MLP neurons of a small language model. Each row is named by its layer, matrix (up: input weights) and neuron, and shows model dimensions 320-415. Each number is 200 + 30 x the weight over its row's rms, rounded and kept within 0 to 999.
A block is one neuron, or neurons of one layer that tend to fire together. After each block is what it responds to, as a language model described it from the Wikipedia text at the highest values.

L5.up252,182,193,217,270,173,197,248,212,158,209,197,259,177,246,189,206,167,200,202,208,209,168,254,191,199,233,238,184,230,193,155,246,186,184,218,171,178,169,120,229,158,212,201,182,182,175,247,194,237,194,223,192,281,189,169,181,229,220,212,194,205,222,205,236,172,211,200,152,274,217,194,168,214,225,208,170,225,196,177,168,273,195,211,203,249,177,214,194,224,190,200,217,197,179,210,227
L5.up622,224,190,201,196,215,158,208,200,148,209,170,267,206,192,225,194,175,188,164,200,221,202,173,170,213,181,187,234,184,246,178,218,147,192,222,210,166,203,157,228,153,204,203,232,203,189,219,258,230,185,239,220,269,220,175,160,220,198,249,197,162,225,194,225,208,160,250,167,167,202,267,218,178,219,276,209,208,211,225,229,178,206,176,191,211,193,132,184,145,229,210,195,187,197,249,256
L5.up787,196,209,216,221,184,195,193,256,162,249,164,196,229,194,180,184,155,178,217,178,232,212,186,238,187,206,207,224,183,218,234,201,195,168,193,158,192,148,164,222,219,202,221,172,203,225,226,163,249,249,214,191,211,155,215,146,200,254,177,208,206,189,201,221,222,202,215,253,221,195,208,199,193,172,256,244,202,210,194,185,204,184,177,175,178,243,157,211,192,211,192,196,170,229,211,231
L5.up884,240,198,181,208,202,183,199,252,190,229,238,173,191,218,204,198,231,179,230,215,204,202,212,179,187,133,238,176,227,214,197,225,210,205,203,167,219,190,210,238,145,170,207,171,217,158,200,159,188,186,232,210,241,236,184,238,152,170,212,169,188,187,244,221,157,173,212,201,174,217,185,209,181,201,210,223,226,177,183,170,170,230,212,220,196,204,221,172,229,162,168,208,187,195,205,194
Predicate noun after copula

L3.up259,253,180,191,248,135,185,187,174,165,221,186,163,229,237,198,244,220,251,236,264,176,223,204,231,174,198,192,201,221,200,197,282,232,195,175,179,136,236,201,226,221,181,136,197,234,251,196,158,217,175,201,204,232,241,150,223,226,205,177,230,245,181,217,185,215,169,226,183,172,220,171,192,189,250,230,195,211,219,221,229,184,206,111,234,174,217,192,235,197,190,249,221,214,204,181,175
L3.up2615,205,193,192,187,164,185,227,196,149,231,190,185,196,267,183,219,234,225,204,254,176,221,163,224,187,183,155,209,238,184,242,250,194,174,205,201,202,190,206,217,238,192,197,155,213,230,193,221,182,231,195,182,194,277,187,236,201,196,149,245,232,191,221,185,241,185,184,206,233,171,238,213,194,228,266,187,218,172,242,210,171,178,161,167,155,179,209,258,199,207,234,202,231,190,199,195
Process and activity nouns

L3.up1410,207,180,197,257,230,225,210,201,248,182,122,184,219,195,210,168,182,210,220,188,216,266,200,233,251,175,253,221,279,219,197,206,205,209,210,196,164,157,169,191,212,163,212,182,215,192,198,187,225,200,213,184,214,176,186,238,202,161,235,223,215,219,210,206,178,154,175,209,197,207,207,205,221,195,239,168,220,232,146,198,215,206,208,198,216,214,248,213,188,234,226,223,204,217,227,201
L3.up3030,240,185,213,182,212,222,204,145,213,242,188,143,218,126,190,195,213,198,185,243,190,141,170,197,216,217,224,239,167,186,186,262,155,187,222,225,245,143,168,205,197,212,194,204,212,227,226,196,186,180,191,229,213,204,173,252,158,194,240,207,222,164,200,203,171,208,220,217,235,270,168,212,271,215,224,207,185,240,177,211,188,213,145,219,191,203,219,205,251,224,204,237,218,202,167,222
Diffuse mid-phrase tokens

L3.up88,216,214,162,215,154,192,179,180,213,215,258,204,193,162,189,244,227,153,195,244,216,219,202,197,212,252,219,206,228,180,208,216,197,200,107,184,168,194,202,183,265,201,220,182,236,174,175,171,193,228,200,224,190,186,212,218,200,219,132,200,166,184,134,128,237,189,199,202,230,204,202,164,234,254,178,226,263,209,185,196,208,158,189,205,218,182,247,189,189,176,210,163,222,214,154,209
L3.up604,204,235,158,233,214,208,176,158,179,183,271,246,195,225,176,205,193,241,139,203,195,195,212,184,189,156,217,180,203,239,198,186,243,197,157,240,178,169,131,179,179,186,155,160,255,214,237,186,243,189,187,171,203,232,189,217,198,160,187,193,214,248,181,148,199,158,169,205,175,189,215,212,205,132,137,158,201,193,262,187,229,216,248,214,140,168,203,146,205,218,202,151,161,248,237,199
Word after coordinating and

L5.up1342,286,194,189,189,191,210,161,261,158,177,217,225,160,235,118,181,172,182,196,149,245,193,200,208,181,228,181,189,226,217,233,195,196,213,160,217,214,173,225,201,207,259,259,238,187,222,165,224,192,203,189,157,185,167,179,232,197,246,189,205,181,157,187,178,210,217,174,141,203,188,190,242,186,188,254,160,222,158,188,226,212,205,212,160,198,153,185,209,230,208,223,252,250,208,236,201
L5.up1397,216,177,151,200,227,188,186,208,240,267,171,204,210,246,124,230,217,238,167,198,138,169,186,188,209,173,183,177,233,179,142,199,221,161,198,231,171,127,186,236,264,168,215,183,244,195,194,199,206,213,163,168,205,179,171,157,205,190,227,202,244,177,219,149,210,230,187,176,257,184,152,187,208,195,230,192,206,182,259,187,151,200,213,224,160,220,197,209,199,193,233,194,186,162,195,180
L5.up1646,179,201,258,225,232,238,199,244,182,192,231,186,265,201,178,227,202,217,186,234,170,196,180,202,246,176,169,249,215,237,192,198,187,223,162,219,196,175,181,256,183,176,231,200,218,169,179,222,208,179,234,173,220,150,181,219,216,226,163,229,193,188,189,208,229,193,203,142,251,245,198,195,197,204,225,213,214,210,180,180,165,145,225,207,195,234,236,222,207,212,249,192,237,271,199,118
L5.up1774,175,197,187,231,236,222,203,265,274,231,177,145,261,187,174,206,120,199,199,196,181,170,178,229,223,229,175,173,199,221,220,210,212,213,166,236,260,204,125,236,185,204,194,173,210,149,215,196,209,238,241,183,172,157,215,175,214,193,187,217,206,214,222,196,204,168,220,177,236,211,198,128,160,225,193,211,146,201,180,196,175,218,169,206,161,224,217,213,186,254,228,199,171,289,195,167
Institution name endings

L4.up43,211,116,157,186,201,181,199,164,186,249,188,155,236,219,179,224,191,219,244,172,115,175,154,183,189,239,206,230,216,168,172,276,181,200,249,185,213,152,160,197,233,210,214,177,215,191,166,220,168,190,167,205,200,187,221,181,224,231,244,203,202,176,206,199,224,206,172,184,217,214,218,146,219,231,296,207,189,194,217,188,211,230,162,196,169,189,234,224,218,180,237,207,186,184,200,190
L4.up486,195,183,212,224,230,145,184,186,205,201,215,164,243,218,188,150,219,152,178,224,201,151,138,206,146,223,192,195,197,170,165,212,211,224,234,227,224,173,164,205,239,226,201,255,196,207,230,213,250,218,219,126,220,230,178,251,254,125,206,232,163,173,196,225,228,136,208,233,171,196,206,190,247,169,267,172,254,194,215,228,144,197,176,224,201,177,189,266,216,219,289,180,166,223,241,180
L4.up750,190,181,144,133,184,124,184,226,215,224,160,241,245,171,198,175,214,171,176,183,220,140,157,226,168,166,178,257,155,183,251,160,220,235,151,209,231,186,202,182,231,165,182,181,207,211,267,211,176,223,192,234,220,172,180,179,217,221,189,244,216,241,160,142,194,198,226,160,246,261,220,291,163,193,252,231,202,162,170,216,227,146,220,268,280,154,187,237,203,253,215,248,158,173,189,231
L4.up1152,197,187,185,183,177,202,227,215,171,242,161,182,188,209,212,140,163,229,212,222,155,172,167,207,221,180,197,232,243,206,199,223,168,186,173,250,224,232,163,232,227,176,206,225,188,229,186,229,187,242,162,172,178,181,202,168,217,212,197,207,229,195,242,219,185,231,179,264,242,223,236,140,220,203,171,191,193,199,251,202,222,223,177,137,170,220,125,251,171,168,204,197,220,165,159,167
L4.up1556,219,178,179,152,219,171,144,225,215,245,155,132,201,198,163,237,218,166,177,201,145,144,233,153,193,227,202,208,231,236,194,193,186,188,231,262,213,189,161,210,238,175,180,240,254,201,194,203,262,186,190,234,204,190,184,164,233,226,189,235,204,167,146,226,176,140,161,216,248,185,174,165,161,172,248,165,231,183,225,198,205,155,213,251,205,196,199,238,200,213,235,209,217,163,129,194
L4.up1879,200,259,82,207,173,219,234,168,192,181,176,186,188,238,184,215,264,163,256,264,168,188,226,200,117,206,166,239,236,225,219,195,160,185,190,255,180,166,195,194,235,204,204,208,183,142,246,170,223,220,185,187,217,226,166,244,192,185,196,207,245,227,209,147,281,227,183,198,206,213,158,159,236,209,225,238,197,143,203,180,246,197,238,174,165,150,223,261,196,241,199,153,150,163,172,202
L4.up2528,203,211,200,166,207,183,168,181,259,235,211,175,200,200,133,214,236,191,173,165,177,195,185,191,173,197,172,171,200,254,203,218,186,175,248,170,177,131,242,192,179,155,222,225,167,168,172,193,205,152,184,197,171,214,134,224,154,209,164,183,208,186,176,186,202,227,211,214,259,216,209,230,183,249,227,225,207,224,255,183,163,196,214,159,193,210,203,243,163,185,235,182,228,178,184,231
L4.up3005,207,195,197,166,194,195,179,271,209,184,188,199,236,238,193,214,166,216,151,148,175,173,170,188,169,219,219,231,247,196,193,207,186,229,217,244,219,167,195,212,224,191,242,159,217,201,169,217,242,221,194,193,180,144,195,203,182,180,224,200,207,221,147,230,190,163,232,181,214,185,177,215,186,223,255,199,177,156,232,172,195,191,236,157,242,203,237,237,177,184,177,220,154,194,198,166
Mid-name continuation tokens

L5.up670,218,218,141,237,217,165,220,164,162,202,249,235,169,218,227,195,225,200,246,247,221,173,171,229,163,211,162,170,203,213,209,231,222,193,215,230,155,207,191,168,190,192,211,235,199,216,282,186,180,170,173,218,202,190,206,216,182,174,191,110,215,220,157,211,208,178,167,149,193,227,219,223,199,250,185,199,159,220,196,151,172,196,153,200,158,207,205,153,239,200,200,219,175,174,225,200
L5.up1360,215,220,196,170,184,192,150,177,224,221,269,202,225,213,161,178,162,195,209,194,174,223,118,228,175,206,156,213,265,189,145,253,199,151,199,208,222,147,199,210,189,234,158,181,144,236,229,183,203,222,205,155,172,217,180,190,202,180,203,175,233,273,162,172,192,116,182,194,199,204,188,233,241,190,205,171,159,188,238,246,197,166,172,167,217,218,232,191,216,172,207,230,194,172,195,217
L5.up2647,225,192,111,193,172,165,186,200,195,234,178,271,165,203,174,165,231,206,201,212,221,220,226,177,123,231,255,195,214,191,214,252,254,141,199,239,194,150,207,254,215,203,167,153,189,201,209,221,208,257,228,164,200,234,180,200,168,140,233,155,254,244,196,141,252,151,158,167,164,224,216,246,239,251,172,198,183,171,233,200,233,183,172,182,231,234,171,199,269,184,194,223,170,161,207,233
L5.up2894,147,165,108,234,170,114,227,142,166,242,202,231,266,161,169,159,177,208,253,225,257,230,149,221,149,190,199,192,231,164,207,200,174,189,211,213,213,211,217,152,196,228,199,193,144,212,243,203,202,208,207,279,204,193,184,223,194,183,212,197,251,216,230,180,269,223,174,237,177,219,216,182,206,232,232,210,178,196,220,213,222,162,170,192,188,202,204,223,208,135,174,284,182,207,229,205
Surname completion tokens

L4.up36,213,198,215,259,199,172,150,193,186,180,188,229,211,250,213,207,208,143,232,237,235,181,205,212,186,190,185,155,230,217,224,234,225,174,185,222,176,209,188,229,181,208,194,169,210,215,243,212,199,170,231,215,202,225,220,201,160,175,189,169,244,200,258,212,235,178,216,203,174,183,171,216,134,237,211,203,216,137,214,216,186,167,205,171,243,211,209,154,172,201,182,188,157,146,181,169
L4.up228,204,212,231,210,201,176,178,238,199,169,215,154,234,183,150,174,157,194,189,199,223,218,175,227,149,191,158,108,272,205,229,228,162,192,201,224,147,202,194,234,176,198,210,160,213,228,217,213,195,189,218,141,168,213,169,208,180,213,186,250,246,225,181,171,222,132,212,156,141,228,160,220,179,195,190,223,242,169,209,190,188,196,188,156,219,180,190,155,215,181,169,242,156,182,170,150
L4.up408,173,173,148,221,232,194,141,144,222,190,270,170,189,169,162,247,218,201,174,214,248,187,190,178,197,215,216,169,206,214,227,271,228,190,131,213,214,147,189,269,185,198,189,170,214,176,189,181,177,249,202,179,191,173,173,273,174,194,227,248,221,227,177,148,218,192,158,243,218,194,194,201,229,193,196,270,178,175,211,169,238,220,186,204,224,230,155,169,212,226,180,209,204,194,207,173
L4.up1089,224,205,189,241,184,166,191,188,232,204,239,214,251,201,177,222,151,259,226,191,210,158,211,258,222,128,193,185,208,196,219,224,192,180,149,173,189,167,202,214,203,217,223,223,197,147,206,229,211,219,233,201,165,146,169,190,127,202,188,222,214,235,189,178,232,143,203,201,170,188,192,193,215,248,215,219,197,196,228,168,214,210,131,217,201,250,198,192,225,214,229,188,227,191,216,171
L4.up2439,208,241,189,201,191,206,165,257,201,180,246,215,217,211,176,192,204,229,223,210,249,215,226,223,230,231,180,216,216,165,198,250,197,164,124,161,199,217,206,176,220,173,193,181,225,201,253,211,188,244,201,208,202,207,212,210,184,183,231,201,209,189,214,203,242,225,198,224,200,221,230,215,178,183,218,194,251,195,209,249,225,171,206,241,168,229,242,219,167,187,185,155,198,209,224,139
L4.up2460,203,251,237,279,174,155,167,212,228,172,201,166,240,208,178,192,166,158,194,237,257,169,189,213,244,189,223,288,178,182,156,216,160,243,130,236,194,212,150,214,157,215,181,174,181,196,212,220,232,241,202,158,153,169,214,209,190,160,191,210,143,220,161,205,188,179,229,200,175,245,147,236,200,204,198,215,292,231,230,165,172,205,190,234,226,186,263,178,235,201,177,246,226,230,166,188
L4.up2494,213,218,193,236,165,173,178,219,229,202,224,174,193,223,197,276,201,216,223,210,267,185,200,231,168,188,179,186,252,204,227,193,187,236,181,239,154,189,178,249,256,215,195,208,218,216,183,187,187,182,206,161,196,189,162,195,163,175,258,162,195,167,211,222,191,155,204,204,180,245,224,183,182,208,207,170,215,166,117,187,234,180,174,171,189,200,206,177,205,184,209,217,202,259,217,127
L4.up3029,200,223,181,211,219,178,182,222,217,174,232,204,237,219,191,192,184,194,202,191,210,143,176,243,211,215,187,164,252,191,172,229,154,150,202,228,148,178,233,175,195,221,170,171,245,237,247,223,187,226,174,217,177,156,177,170,217,188,218,227,219,225,203,236,260,181,193,194,170,192,216,194,163,226,211,170,171,174,173,158,250,226,163,167,267,189,193,257,161,194,170,207,206,186,217,208
Predicate-start tokens

L4.up220,224,194,141,174,189,225,161,209,197,237,160,175,274,230,166,182,214,190,198,190,190,186,225,201,236,239,170,142,255,216,201,199,210,180,173,205,169,120,243,192,180,195,167,220,178,257,218,252,183,195,247,165,157,208,194,198,206,224,213,171,232,261,192,178,224,229,207,203,234,220,157,201,208,168,196,198,228,161,223,246,205,214,239,193,202,220,200,191,205,160,237,179,193,191,172,209
L4.up998,224,222,160,205,186,180,124,222,239,189,192,224,226,211,182,192,241,185,220,236,174,235,182,228,195,199,153,221,201,169,204,169,181,213,184,195,189,193,194,200,175,176,185,195,218,212,200,181,191,177,159,219,190,236,221,252,192,245,176,164,168,233,159,166,227,219,206,173,188,223,222,219,193,168,229,258,212,136,187,224,188,173,216,192,185,281,225,244,190,204,189,189,191,172,189,221
L4.up1077,200,259,167,213,156,180,169,166,242,260,199,230,234,189,165,220,175,178,237,231,165,194,169,217,241,210,126,220,196,182,186,209,215,201,204,218,200,192,203,188,230,176,105,230,203,223,205,214,214,230,179,201,186,154,208,219,179,204,155,183,225,225,195,135,250,240,145,160,243,191,189,207,190,196,227,197,200,186,199,232,209,200,197,181,247,204,187,232,166,186,216,221,202,197,218,179
L4.up1349,196,200,186,151,179,140,145,185,201,237,226,167,217,183,84,191,213,206,231,213,220,192,166,214,214,171,210,213,196,202,170,233,224,194,132,231,235,185,234,215,187,150,222,238,195,211,194,179,205,240,186,188,198,178,153,209,181,226,228,192,196,257,193,200,278,203,206,206,181,218,211,252,222,219,223,240,163,170,205,217,183,232,203,198,228,194,187,203,202,233,246,249,230,193,243,207
L4.up1685,230,208,118,213,168,150,168,205,210,230,252,236,212,187,182,195,219,158,238,185,228,232,127,169,175,253,125,199,210,197,190,219,213,191,182,222,221,187,224,163,187,196,226,233,151,190,163,197,239,210,178,179,195,226,197,203,179,189,165,179,154,262,170,194,221,191,207,223,170,178,206,193,211,182,186,215,169,147,213,167,250,198,197,209,209,204,188,176,210,198,157,227,179,210,244,193
L4.up1988,209,266,151,183,191,214,155,189,194,257,235,201,201,193,160,199,238,187,253,199,238,196,225,193,186,204,174,221,216,182,247,184,238,187,184,211,195,181,206,181,199,146,185,201,183,208,185,256,252,226,208,181,181,215,208,252,175,199,160,165,166,261,183,160,301,219,221,208,223,233,173,181,168,214,174,206,170,163,226,156,177,223,227,204,164,209,165,241,172,229,197,208,185,254,202,157
L4.up2736,179,188,187,207,210,206,149,251,187,315,239,251,191,180,168,202,234,177,291,181,257,200,209,145,217,220,173,191,216,166,220,201,140,249,170,201,241,197,206,166,169,196,240,224,176,225,208,202,183,217,248,207,168,187,201,211,184,222,170,191,192,210,205,168,267,208,217,206,256,213,171,193,167,205,207,231,198,142,212,205,189,187,212,156,157,188,164,239,195,193,239,215,172,249,233,233
L4.up2927,175,235,143,165,160,198,183,184,188,237,182,264,184,204,184,130,257,183,200,226,224,226,231,156,213,232,195,186,210,202,252,199,192,207,214,188,242,197,204,147,165,169,199,245,232,212,182,236,203,190,226,215,194,212,207,206,187,207,225,189,175,244,169,209,259,235,204,198,268,232,179,184,198,199,206,169,213,197,184,134,196,213,206,197,192,174,168,180,185,179,204,224,240,169,205,217
Mid-word name fragments

L4.up48,176,222,143,182,187,200,197,237,195,262,199,232,199,200,192,201,203,230,223,204,209,198,150,237,194,169,181,247,188,242,268,219,229,225,201,249,214,151,203,219,179,182,181,200,186,227,189,197,218,167,205,234,188,218,183,187,156,185,133,201,231,224,230,236,208,205,201,235,200,257,189,198,230,228,188,174,201,193,206,163,210,176,142,165,232,188,143,196,201,157,191,227,172,190,182,242
L4.up856,181,152,175,205,215,157,207,244,189,252,224,263,163,178,174,183,218,161,224,242,273,214,188,162,229,223,182,195,195,199,240,189,183,197,206,155,187,219,186,175,144,201,208,169,196,124,163,235,162,212,227,243,203,192,245,235,228,214,236,182,183,239,183,183,243,190,223,187,214,223,163,220,172,171,214,239,183,213,208,155,204,169,222,244,185,177,242,179,147,199,173,224,215,186,209,200
L4.up1358,167,205,174,160,213,235,203,164,204,265,156,257,221,183,182,160,199,211,166,140,205,200,141,147,259,215,173,181,172,208,192,229,170,238,183,155,190,227,219,196,185,210,222,197,190,222,204,240,202,174,214,236,242,263,229,209,163,266,194,216,198,199,193,170,204,195,184,270,175,235,211,222,191,209,204,207,227,213,220,226,196,204,234,184,186,195,155,170,178,184,189,216,216,229,240,192
L4.up1852,199,251,181,221,165,212,226,194,194,221,255,247,175,222,166,213,199,191,218,186,246,265,236,167,236,213,145,203,207,211,218,230,177,201,199,208,194,176,212,195,165,174,180,143,202,177,206,212,249,183,227,244,177,282,208,183,197,221,178,218,198,183,272,170,230,231,207,216,225,200,196,217,183,192,236,274,162,153,224,228,236,214,174,156,216,208,232,249,141,165,167,210,191,184,267,219
L4.up1917,172,163,213,186,213,227,175,195,165,255,226,186,213,226,182,225,150,178,236,208,211,181,150,188,231,247,191,209,186,226,149,238,249,207,203,153,186,159,193,181,185,210,166,191,138,152,214,210,151,244,173,214,242,181,224,155,155,185,192,225,172,167,253,190,255,245,169,211,220,236,183,225,201,230,254,202,231,196,182,151,206,154,141,204,234,229,178,208,191,168,193,227,246,210,199,152
L4.up2314,213,148,165,221,206,257,184,147,166,218,139,242,213,200,206,232,180,135,244,214,241,227,207,200,238,244,194,186,198,274,235,217,212,215,180,169,150,181,178,203,195,135,185,185,146,228,227,178,177,204,229,251,132,199,227,258,189,254,210,212,218,227,239,178,220,207,221,202,163,228,176,241,181,169,249,220,240,176,221,220,196,213,173,239,183,172,203,226,195,176,192,203,222,217,193,219
L4.up2501,167,193,183,177,190,242,251,205,209,237,192,239,150,175,196,242,150,181,198,198,208,234,175,129,255,213,191,196,242,200,193,239,202,211,173,234,205,189,225,177,153,179,198,221,217,178,220,216,208,194,209,241,213,238,199,147,203,201,198,211,213,202,181,223,214,185,190,219,232,259,228,208,216,220,247,209,207,227,200,207,133,230,129,207,216,218,202,169,173,204,195,224,216,145,209,226
L4.up2818,191,200,192,174,232,205,241,176,214,266,210,212,219,188,219,132,227,195,199,209,242,173,138,174,226,236,167,210,199,195,191,158,203,250,232,135,169,177,194,238,143,162,229,173,190,214,245,233,163,233,205,153,187,206,237,203,173,188,235,215,258,157,168,204,201,204,194,182,238,211,146,183,216,217,258,208,255,211,254,242,193,207,253,209,172,206,229,187,177,178,274,196,238,153,196,180
Noun after article

L3.up352,213,123,197,197,174,211,175,158,227,214,227,222,193,222,168,260,236,178,238,208,193,210,163,155,223,188,199,162,230,199,191,171,214,219,187,218,162,210,139,211,247,194,228,176,180,204,169,188,219,202,199,144,130,208,147,183,162,270,198,154,209,228,258,217,226,185,201,186,147,219,173,216,170,204,211,231,127,207,214,209,187,195,205,164,204,261,184,238,145,211,183,173,201,200,200,216
L3.up862,168,303,187,227,170,170,214,221,300,196,179,217,210,193,189,220,186,151,237,208,222,195,228,174,178,178,155,199,203,212,157,245,229,161,196,263,188,185,199,226,215,191,211,194,146,162,194,223,236,222,160,161,237,160,168,201,208,235,213,201,197,237,204,191,198,187,164,170,185,198,184,193,228,243,202,259,174,173,179,224,227,249,221,117,194,225,155,248,187,221,251,187,161,199,166,235
Final piece of names

L5.up553,203,147,183,209,177,188,211,234,240,219,198,199,201,200,179,214,192,183,224,259,190,240,197,226,231,174,213,162,235,213,201,184,194,177,158,214,168,180,220,234,194,233,201,222,224,208,240,147,203,230,243,143,108,172,178,188,211,236,199,86,273,187,204,177,179,145,173,196,181,234,227,202,219,242,200,170,232,248,175,153,180,190,194,175,233,207,179,185,207,184,135,236,189,201,176,197
L5.up2218,190,213,182,223,201,203,194,257,219,204,221,135,185,265,167,197,194,264,218,292,228,197,219,183,183,198,217,207,239,236,168,239,213,209,205,168,151,166,264,224,166,154,170,181,235,239,199,186,169,202,252,167,215,258,207,198,193,158,252,161,227,233,218,183,185,131,174,225,170,230,200,155,228,179,229,196,187,224,195,124,197,188,173,220,249,219,233,144,181,187,292,195,196,196,165,180
L5.up2655,169,190,167,233,210,218,222,211,230,176,215,206,258,148,204,241,210,193,182,214,232,224,189,230,208,146,197,206,235,202,156,206,209,240,170,182,169,187,197,270,185,251,184,170,204,187,220,153,259,214,218,179,145,209,145,216,152,198,184,165,192,189,220,182,181,175,227,194,141,206,241,149,239,215,224,234,236,154,196,186,157,158,182,197,256,201,171,191,233,207,145,209,164,188,161,183
L5.up2852,192,202,192,197,193,183,221,220,210,189,271,149,229,196,213,208,214,217,208,230,187,228,199,267,255,210,218,236,220,243,195,209,198,208,222,196,176,221,193,214,253,203,184,169,203,175,224,220,244,214,228,197,220,207,225,233,137,197,189,133,214,217,262,205,213,221,185,217,205,169,127,183,279,197,232,260,204,144,195,140,227,108,187,187,232,225,201,161,231,248,231,193,237,221,226,186
Transitive action verbs